config.yaml
init_std_qkv: 0.0287
init_std_up: 0.0287
learning_rate: 0.00185
decay_fraction: 1.0
final_lr_fraction: 0.1
MLP neurons of a small language model. Each row is named by its layer, matrix (down: output weights) and neuron, and shows model dimensions 0-127. Each number is 500 + 25 x the weight over its row's rms, rounded and kept within 0 to 999. Numbers have three digits each. A neuron's up and down rows have the sign that makes its largest values positive.
A block is one neuron, or neurons of one layer that tend to fire together. After each block is what it responds to, as a language model described it from the Wikipedia text at the highest values.

L4.down33:516478469530525498488485490489498497472470538533516500446493526523478484460523480520492517489536520512485471486503434503478434547493465430547479524513498495480467453473513499523510527515483535556532476522518515457513518557469499498514506506464489481513498478546528493523526499519502481501469531470514490495508464529508478494512464513545463522470487525499482518516496528484458525545475
L4.down106:451487502513471515532520521455513520525530525466518482518449486493540514477528522490471524463514506469505493476522492535505467503521532530558545501500511448517482513471508480539482545525505520550487522467499509524544517561526476498481524531512500528502520493477511510511517462518497503494462517467441482500487507518468544503496514504524453507536544527485478485500528472521483518474509
L4.down143:532489544489548481507477494438495465504470491528481512520469496498490554489517498444495497513542481513545564515537464494506526517493456455490520513520510480504546528514461465464504500493446509494496525493470470472510501450466512514471500464533487468490487463485495517528498501552463462507449514497489482485527493519519571458529490546504508539511521480524492493502486485497523469499518
L4.down279:532533514541467493519489489526513506527507502469514506521495523495513541500507476471502468466456518483552472478514511447443524476528426496516513487493500494463486496488505504487497512518477476479559525483481482549477480528466555519528477505528457518477520476531496458483502505501518552468492503475525514495511461518500522478485508503519526497499520496500482462508507555490531499476475
L4.down332:476510545484520471513514529502520543487561488499482475531464485505538544489469460477506485530487515478504526549479432500527521505502527491516541496480513464488525471488478443462513480483480539494465475562484541488469512545489505528509475518481498517503504505484515495511515500463522520515493501521503519472509532479518479520488450496485470544553499461498519491524546491543500483491489
L4.down404:515505506488488489526520526467482517512480500513494484488506505486513509530483497511480496552523498462526499476525440492513498483519466471520501507521488488517557485502438485466508466483491485481482524506526537482520542494519534507520507521498503507462511476473486480518492502473489528493487448490530506504484447508532429520509480526469473500511469479497489537495479511481538485493485
L4.down439:510507510486515493532533485471540488525504500522475492501542531505510493507475503525476483539480502510505512504500478518497476470513503481553501482554502489490488544481484464541473467525521474523493515481493538472498538500515529500451486487498498523511468546507504491499505445468502503475472459539502487560545484445497472476478472485521469480534526501477509489454464464500460501479526
L4.down498:487491505489475500506499492498496493499519477464498502509451558513477498484514510497484480468562483479474477488519510535513501469506486472481505527546499545536488514494494501463478474516531478517512489536483509494493523493517510486484420493438511495497527494498520523484512480490495523496506477502532493489462501503508525451514540455486516496495441454459476495503479519520527522489517
Description: First digit of a multi-digit number giving a quantity, such as money, population, tackles or years, e.g. $'3'15,000, population '3'77; also counts written as words (one, two).

L5.down2:485460470522500493478484559508496473491509513459442479478480480511483476523494498477498475474485452536525480509496500518524505478482541518507513495504504523533478499527511512508495491555523480441501518524517499464489471530537493541505530522486502505471493530484477506470487507506540471464490507498485479487515514516516414505445517516511490489493507478509526506504525518511510484507513
L5.down49:520485479490516526475525504494526526507485527511506497493488484479504482503503523523482462536517539497495478509508527508493478460517479512513523532523481536458503500511504458479527493489535486478507497463500499481477526483529480514473523502493530506500518511523487510505498525499477543491504513470473467533464534496559494485488471500523493546534478458490515518514500517567512495511488
L5.down101:485493522471531491445508477502507516508542472477525495460510466447526504496516529531502497492497460453478515526463531497463520469469521467502485472505525544479514493503506507495479501511491474538498499471552536535492512533482486488504504505516513464550500511501454493541509488477499518494498525532471552534513509492528541522516540523504492532523504502526477505501496489461490508508496
L5.down201:446490443538489524534508443516487540499498519522521555516485509507511497494514524499536485491485470516488508519443486507487493478512524479569539512483439520480487496482515484515494478525516486552491496493470511484478468492510525474534468518512499526489498497547496499502542506466523485504491500516446482498550526506487531496528527512489453520473487494550508493508486488499470486544487
L5.down223:476519492498500508508474507529483479511514519500499502537484505492503485550443516495488491509477537473529527483468508490480518493529488457505469498478497525502491491516483502514468462476522512504532486483560516490525467407519507540462482502478540454449504453502508510524472507535499490497513509442500488547487516497498502491512478460524498544533480485487541484523489457571528506520473
L5.down225:467475495522461548548496486520516530484464507507486560528505513482518530490504512549520491451485502496542507457523518508530502494498471466480512526499499524504497540486512523515473514489524445484461530530534508479501477518475469470524522461483504467493507508492472493531503514509501455491495509495476498523501455511514454496492536482466505532505477476509479499537533534514491503528487
L5.down410:527530512463500492430499557519521517487473508464508487494536495452481533512528486477510501492473496469481502515466514534496493470491530514519498492506482476514531497487501448538506481493511520468490499475473519540517525543470461489496485437558486455518464529504554512517487492514499503496528524461510515448491488472508519503475476468443476504488476480502459458534524491482539515494486
L5.down441:494518499491508522510526489493484458503517498527458479507513503488458534529504566499477503527522499521509504493522497491495518522446485491501454501495483454524480457530489533442523494475480471506487497501480505507483469504515529503493503513491501535460536502495462520494496530507486529469489467476541473502497491512465442497507504485493502479526523491489504493451557520521476476524546
Description: Inner pieces of non-English proper names, strongest on the hyphen after Arabic al (al-Assad, Umm al-Fahm), also Mammadov, Jean-Pierre, Estácio de Sá.

L3.down425:511494552488500523487495483508462484496502458541479490509490463563503506489480504473483480487515486491505500518531507506508493505530471526500503470499518547488540496507482519496524465492519539500448499514507526535457512479535492512556465474556506512502520471530560481513491496510528496520504475527518527483498505530515530497525507503551491486553470508491503540536533520513498508519502
Description: Career verbs and pronouns opening sentences in sports biographies, such as made (his debut), played, signed for, won, he; also scattered mid-word pieces like d, y.

L3.down258:534474516488466476478478537498491490522489494514521502498476488484521524517488506499518463523480518446488521502500465449505500510479509512539464460497526508497545498531473492483466494478474444527472467525538485467472485524521475536497531527526498492535511487487524481497448457477477533554470529458526509490489492536535468533481464465489506479521501485540478548548489495508529503476460
Description: Column separators (|, ;, •, :) right after header cells like Year, No., Title; also word endings such as -verse in adverse and traverse.

L4.down38:496454516498515496481547500482496475503495496527502460456517547525472545519521521472543511505496492481519494510478515477460483488522509518504523514469503468513495512501470483521485486514471507522540515485520492489489545541496504502497542463448527471517506449465485506487492487507517508509519507487498502514534550503471455487455482471549503466545496472491444466480516470453530463511483
L4.down100:457513511496494477519453472544489500486515450496499505486513514485506486518499502497501529499470505461501522483535448503508492497519509503474482499507472495457526477511499490499529495511496487498483470521516475428483466499542505520500500514493552531529489528500534529543484463493504485525502512474501490521494512493545505479463551513462465509468498499490528511537526491526469517507487
L4.down127:469496542496480547519512515517507504521481464459520511520502507479496508482495470490445519499513492451494499474516539501495534499533540553502500482508509480460519499537511524500531544527498517539495508477481507475474521520443510503508506517483510486519493502513505484481476487517492501499520534503465503477499507472538592480467505518509470497549512492532451528488525493510486517506538
L4.down188:522528524494545479537485493502517522504498510518518530500467479466481523526468480482473532498487492504474501505464504509510481452488511467477485541506500450496435457500503441494441536529506502515535479513520496495550444476532503519502478500534484521526471528541571500517533465508523491495509503491427517520502495490524510527521507502498467531553519509495512501533488509473494529492520
L4.down240:475508510514518506507469501460507466510569533514476512507500567493466523500519472512506511543510490525499502558544516509499525533495501515479485507497467510510521508496516491416484501523492497505470473520510480498495480468480522493466476535516534521505470536516457481502528495495517528497524485511497465553530513477493498538445504521519528497538517521526453519481471528534489468475491
L4.down443:494486489453525473491516478510503485465455498490494496503473503465504506512476484427513467488445546502508487513479467514552494493507501533483491468506536485524543483567480485501494482483487507438496505492494481498514471552527520525470507490432484456476543533467469514477521518491526472482483532515524498486474507473510513523506534455518497520473510522516490504505462509531506511488514
L4.down487:481514549538491503470527440497527493478472520470496512489461477485486494504452543468519535517467493506490493493472494532485544500547519443509487484483480542490500453471519545525488499518476556499550521519505507480551521526540511461493455481519512517494490469531524537491491474489535507492480530469502541488485505477485549544508512460526492512459507476509500485508491496481516540494502
L4.down510:497526500515557484524524491472492499498494526526487489503510481484513498479495521511481482467502472533479468479514539516491510506492482464507493514525501495506524491482502517502512456477496508512524506519505521478517459480507489522487499477553515486489446508509506509509508485506481504486507497492485535469502469504525547508471511507520523482509521482462512530500487469481487500488479
Description: Hyphens inside proper names, mainly after the Arabic article al/Al (al-Assad, Al-Nassr), plus All-, O' apostrophes, and mid-name word pieces.

L4.down24:500514467477485501488516483495499494487494524518462495499521488518501507552492482486485527490471487510514515491491495531460493495499493498471465504497461505487504496490507501484486487471521496502525487512513475487477484491508433483460498479588490462516499503524508571516468524516540495503498475488487479529528465485495598488548488497532525497486522526497522509517489517500435497481499
L4.down114:561481507557486517481480480449459486528489457502538479501505484484464489518530502525499475499505438527518496493490536485496501502486479514530511514523469540492461509482435498543514456501482474501507496477509513544475450453524518460505550447456538476501520486484514533517476492447499521495496502484522505466506478538544471476535453463540518472475565495443515509482499486519474506513498
L4.down157:511533471488494475527459469504518516487507503519500502519465445482472468490510500476497451514491531525554477469504516506519505496496469518502500492562482506478492479449471513505480484485483531516454536486488495566476527543512461479502472517518462487529498509448520499525546520464483496492517523499448499494506498498487542537514514516515488493515512488519491514481543495486521535467503
L4.down248:523470507527520482512507484512505502547487493493523517553517488507497473515502545523498502537495498452518487464541462540506538488502481499504493509486475502481478494492489500488534467493494455511529496518510520498477480533485489504492517534535454469467495483471534479497489485528517497485524463505514480482490496517481544515480491548467538510519450518530513458491473502472481498474459
L4.down287:534532486504500510516503473478502477524504506517463464534503508522499479492485505495507519485477467494588469469475490493532498521506499536497509539529500508487492525510489531496492514487495494432499501515505564522477542535469458531490511495531511494456471506481490513495541535488493508504508453516556436533492495468447431521467462513455552519510453505473511491502524505463504522524478
L4.down334:514495502533503483519482511498473488546505563515430507532510464491491484502500511499468474462555496500533450488547527487511487528530521501529521487467479542466474474505516472535469512521455495435478487538466469544484523469503498513488492471519502501477507496555515484514514518500525510471539505493541498525507487553478496526484505511533517482483492495491527451538515472505465490479480
L4.down480:506501494499485504501514494516494524580485455486488468496492466512447491485522490468487501506529479470518521499507521487509480511502536531487464502512507518489526480515475478533540525563483442501512521532475492516508473513545524522488531498545481459537516528485477446502525465508497508499526482513498510534496511460515552545480533441491466487501540503503494516481473519472518437485517
L4.down491:540497464448497541483474511500498478544522504500487517464501490507521531477505527514532475524507498492496476481483479484502476502458498506541533467478528474499461471508459482477467485498507496515480510460485468494519423450473452486517489521506472477489488481514482515468530517506495482522517515542493491484493556530576486477522488463480495497428488503470496497456477508438493511469462
Description: Transitive verb tokens starting a verb phrase, mostly after infinitival "to" or ending -ing gerunds, such as to catch, hiring, placing.

L5.down36:504517531468476490485518525522459537548525525492540524485476506470522493509516522474487484488500506511475491504487491499522468528469530547517516485509455495417473491501483478511510520471525515467491510516520459543448440511464524523483511480472494540485546507493551510490509530521516496492507485520486531531496476464500421536506498474473500517531494473491507461502495474508499497467502
L5.down45:518487503506497532496505511544536537513510514479496532555512525502467484485507514473517465522526499479447484515550461533473535556493507550516485516457475452525478524478540525492471535528504468497463477473498496518472494506485498533494480491529491489530541495490490510517462530511513508506532529482531515508515485537483503497472482523498507478513474492541502487505532495500492497513524
L5.down109:458511534540461539533531499521496466515517482512523472471508480521543486496504522500484492491483504491466535503504508490518523535484527470513515502503529462518528518484503516504515494514525480506519514490488494486567499455565495536520536488555490490492489470468533470497511560486500493517543496461505522520505529473508515506526484458505473490506512462492516460505462491487508492489509
L5.down151:507503469457506499508479513495496508535483493495504550465504528478479488484465529463509497478491477475471538482510533554506473508521528482472481471477462499504472500490534485506544512530518503501520534495501501531517523515534527487521511503492519496530501537512541505516519532476505520487487501496535487506496492491476465472517529492525463477482513484503503537525519481485523481494509
L5.down159:518468526515471512509471504510520520446495498497506536454517519495529515539531569481529489481504468483498498523444528545425492496515489482477548505491518506523514512492540549512494509514538499495464501504530509497481497510504524511466485484513498508472510498518479546487500500529512452517547496541509455461488464480489517490483479515469522481471487503436501475500520514495511486515526
L5.down313:476496483498498530467476469457489484492546489467478501504494514476522537536515471510475513480458530493500425517458509519438458505517518503486547538507552557499511498552516479512510492508485463467473505464509494524502496474507497478496479480459521500515484491484536489479471472500513515489519510519481568501493518474505501508457546516534499444505516513486463485480491511455530548548520
L5.down369:526478538505565511520462475519489533487511484528513500482475500528563476477471447496491515540521503491490505471496491533470550479496498486495500537517426530511487482529459502533527489478512539523526487503499512482524532489454537543496494487542479478506500505518497509496500547469470531463456443497490480522518510488532497465440473478523486555503490508515514486524480507492524487488454
L5.down427:499473513470511469459457492498496514529471487496524538545505515520485478475517503461546497501505476484528476465506530492520454492541525464508463516484521457508512478525518531503534507526473537504498496511524510514488496484493485498474478504490471510492518487479508511489520507495481451511457501528524478484504492455481475526491511440534528540444484505557488500508499454459519523520520
Description: Main verbs right after a person or team subject in sports and career biographies, such as signed, won, graduated, led, finished … with; also scores and section-heading tokens.

L3.down451:531471502436519521503526485532490505473522529462515510453490490466533510534491450510458491502544517486493468483497467521543486507521524452490499525490523489480512503516483504536469452502494460472476508453470509556473479489529515528483492553473512474497521494496483449448540508509516520505460497445503480530510451489500471538488524522500511505506500517522517520486470504480495508478505
Description: The first digit after a colon, comma or decimal point inside a number, as in times (10:00, 4:01), thousands (30,000) and decimals (16.6%); weaker on scattered words like "of", "on", "Roll".

L5.down7:510521491569455570514489521511516476557474512543462525469521500548483478506437517472520514469504539490508501505480511520513465514496531492514479502510500516464511474530515477478511480471516497480513472506480506489474467458514524499500519540496498517455486549505496514496489520491508490477514532510519514482498499508470539467489497490527490508470515474480505473512463496506497516525492
L5.down38:500523458503507510482502571500516504484542472512455487582466499518503557530468422497473497532538456489533489482493426471507512490492469500490465546518526476509532543461461480503518523486461490510513500540485471490498503510494482525504488513534510514514504577519471510493506494477479476503464504483496528522457499498508442492498502510479493479498489489500477523512494499484481497506515
L5.down246:514526481536507470483451484471525435490506494512477539466498495508527500483447499501490485454501510553537491507489483479475523491502450511534500483515459491516515533447455488479505464456468486524530483522519520470509502529460509483535577472541465501498498492496476492476500495479504546508486508503455484486496536507471579512484532456509505530543548441505543507493491490505448497518508
L5.down367:520518523505545508509510495511465470517540494476466497568531479468496454480528461533485526528480493509475497463509547527523497492509508506505471537543483517479532540452508477494478490515480529502565462532518501514559450496457500516520479464512538501500513517509524515483541478548525522522538488504536482484525499450514534478515483508458469495505490512489492516486484468510488494525450
L5.down382:540496489518456511505536502538480525508492520510483565528512463505424421500503514513495465498497500475496490532505519551519501532516523510506482511489498450511517567527511519513494496483522471494510493504492482520535456504497484519526543477454496513509467508548462501507513489537518486511529496485488483522540494462459523532477520495487477519459518508501524520486501517416502492475510
L5.down406:504493495508505483519518455486504502545528497479540486475472480492526518523523486485509477521502502467488500506482512519518531541549465507497517512474472534506492478479461494568499531490501513482470470525517547487494498510498522528553473463550506534470526507472519498524467491503500534481487477496472506450482479506473523540491511517510550491497491520482471521508509492480485518471553
L5.down425:539505524480493503481504452505465493500500474469515480543484483470473524532474526551506534491540503490469543444512531502513499464467570525472501472502507498501490540536501463496462482508508494473486499469514480518478505505516509503512433481475475451492488513535488471526509482512465464495525518509505487529525463472532558478509499520505510484539448480471498499539466495455505524500518
L5.down471:479508512514510476520532489489467524504448501518529533447492502516495488554500520532482500480482455488489514481490524537485541470539485496560503546479526476491519491539492543513440510492541470510457495514505506520512495516509489509500506498513516519518500532473473519516520470480518490507520481500475495496481462558492439518508482561485508468489527446527471485488478510485508469486488
Description: Single digits in the middle or end of multi-digit numbers such as money, heights, attendances and scores, e.g. $577,460, 490 m, 4,034.

L4.down44:523494477496508497512452506524525535574491493547460511505477531478501482512485507450528487484481447486477502494521500528479477507477462509483467494473501496502496518489480545455506552513536480459519501448484536423498455532475520490514494460524482509477495502511510497472483495538501519479544502502556465508503525491461549447455463480550500507491503519529484511486496463497499490547472
L4.down51:479519505490486502487494472486473467536455519532485509521492511514511510538527514480534485530500451491542403508528470522506482541474529547548496516520488506468559536513486471509514485477531495481532517496513502508448489509436487509440522498516450500470481521535520487490510478508512494488530481518496466490462481519504532479507484504511550495520480527504526476513547515492458521524514
L4.down177:511504466530506502519504452484479465517509485481477497558510486529519494505507492489521489523474496522525489503535504499504524488468495534518485523501492457508497527505511507500459500468505466489548509542544553502469501517492462528492550501530517486459444520515532486477557500491484522497525494479561466512508501489451475505515495522443537536482488510510514480455487532466478504504472
L4.down213:499538503508484488434478492514521492471531512513533522514510466497522531501518525519525520507483558544452523496502513504462476516478533500495485512506473488461448509489483505493505489556541509515488488495534508453501497465527471518513474506462541499481542505507488488470452482520507520463538501523505507478490529492484468472476474466503519485533507506501527525476477522496526520479498
L4.down416:460465497472504532533463450484500497537495559524482503498480503483519485507513500496502524527431462459494491466508523486466514499505534500484461505518518501504506524530481546515478519453508492534492493495484551513473536536484520568456528510531486476483518525543498469502518484517469509489476485459518477495444512488492522451476470496540515554508482479522502480506483504494515492498499
L4.down444:458493509485526514492454508519511513538514522530501511487568542480498470492468520494496500498481484518525495494463492509427513494523526512493503560459515493505467484490533499461559509517478511514526551501463517529421542445505459505501512478496499435490552541531518493469478490505494540464517481484541496486482473492478524478503498469491535514496451487550493499485452527526506488528520
L4.down495:487531485510509510515493500494513458506483460511536504508520517534471516474508464509546514498478452506478518506540523495480554488482496505507510493501491537480465474528485478502498510496479475497537498511490528516508527452494533534464495477493487458518541480470494517519549495514466463494507492498509506526501523487527605495492484503489484522521439484503494467495509522538509507507475
L4.down507:537490506560541485540499457479497476485514522467476463518507506503519488497486520492528519467485491564508500459509504492493498451526514551524508513495496489471496534514493485485538502479485520457486479496466420478498479491488502524517497499511494494474521546482500490535476533502462496509483512461448516529546503485511492499516465500486479484505470464498507508489538499521448489490465
Description: Main verb of a clause just after its subject, a modal or to, including split-off endings like -s or -ed (sneaks, commented, would take, learns).

L3.down362:471512507454506507510528515535516529533515513458483442506515474456457516516490475520510498560498503486527495457536533508425505485509493498464503467499503472499547490494497461518488531508521483496523494500515506505554486522516481497500485521513502525536501508511493512516515502476498447482499458457439516500502499518517489494480507475509451471531471515513514497480514477479547448531501
Description: Syllable pieces in the middle or end of romanized Japanese names and terms (Ichi, Azuchi, Sakai, Hiroshi), and sometimes other foreign names (Mihai, Huai).

L5.down23:481503493454514515489480524535468449518461486530498512516529473528469490493481528505493499498502499515480514495538529489520475492506486483502497451515534517498518503525510454502508473480510517562510520512485508500441521551520510484513482516502522474470495503494495479500497465486546486419501459501512533537487548518514491506501539507523508543482447519447508524476473488515491514529481
L5.down155:448467522546498530507499473501527510491500481494530491547467508469512484495532479509526484517529506462481482552483494499474508554468502519501474477525529441492563468482508441511509464484506525488531460520489515526523481510489539542469506487451448490510495516527508523489480488458452438497499487494524487502533516511531575518517524493491518469488532538501537478535462486520530545510541
L5.down180:545504498484546477487484497506484507462536533507506496507565527500530484496500519480539498467469498475561494465502506474465476496540532481497493548512503507503527480545546513503472505495451519494475488506493492485473517504528528508515473475471513518505484495537474488466488538504523547517489543504514505500534511478505557514521514533462523481480482517517488521512493462489496548499528
L5.down213:533470473493496459503469506473507474485525515486496484516519473521525507507495573489521495461485505535492501513533511477509513506486545470477462533514508527471489487546500543463502479511494493481468527508472464513504542478506499508518489486560523481507467521481461448486519545491507508518515526509512445495509506448505563514498512515512532488491493513546513502509473492505512483495460
L5.down263:485510513538504503489476484531488513503523452521461471511490466476490506544480429526475504513482482482494474518520548552496545521534471481479487521471470453484505477518516500494471525487496456482496507487552513483503545488518526498507520476471532509496515523500473483502469502498471547538538496498539509481509530479512477513485482494517551531508498469514482500498505517489505496527489
L5.down264:511472490490500523540500511479522535471473453501497523491512483507515526502509522476532488518517534538466490495514516506539461542462506504534526478497502548500476486471529489505477497482470482494522510497481500482434514440477485540498499508478551507468525488478487489493477508518459484504508528468475491497521528514476494484505465517554471515507457467461476448485497459549481488494508
L5.down446:505496507488511518483511499498484489464457503466531512539507508492507465488499514508456456490492487498473554529515524501528501468540522526506499466533480535459502486531486502530524473493474501504495526561492469446492469525519477469462536497554486466530491468511528545519460448488477464497481527457485534499487492530525530481498527493508523489439525431518495485514514464473473499516496
L5.down494:510500480518474494483512461512502458567496494510441489504511520477506493482488517508555516519477490511506484479526515550523498471508536471539490495501498490514523500526509510489513475479500466500538508494467538509513499496489516539494514500573480516461501499521514445475498485490526507508529484497534484506457520487493548455485537555476517478559492470519467479512477513509516528521472
Description: Main verbs right after a subject, mostly reporting or opinion verbs introducing a clause or quote (noted, saying, called, commented), plus due to and had.

L3.down290:448544526492529492461539468490484473501510525518501507510519474484529485516508483503506465537501479503517493516550525557493489475472487509453510520539457484464478531515519482537483537447530437499467485556528498507502520494466523523439500515517472501453467533515459453462511494537503540507511495508517517493506449489502507507486493516490494533476420482501495516504515497502495511521496
Description: Word pieces that finish or continue a verb split into several tokens, mostly -s, -ed, -ing endings, as in asks, insisted, concluding, deemed.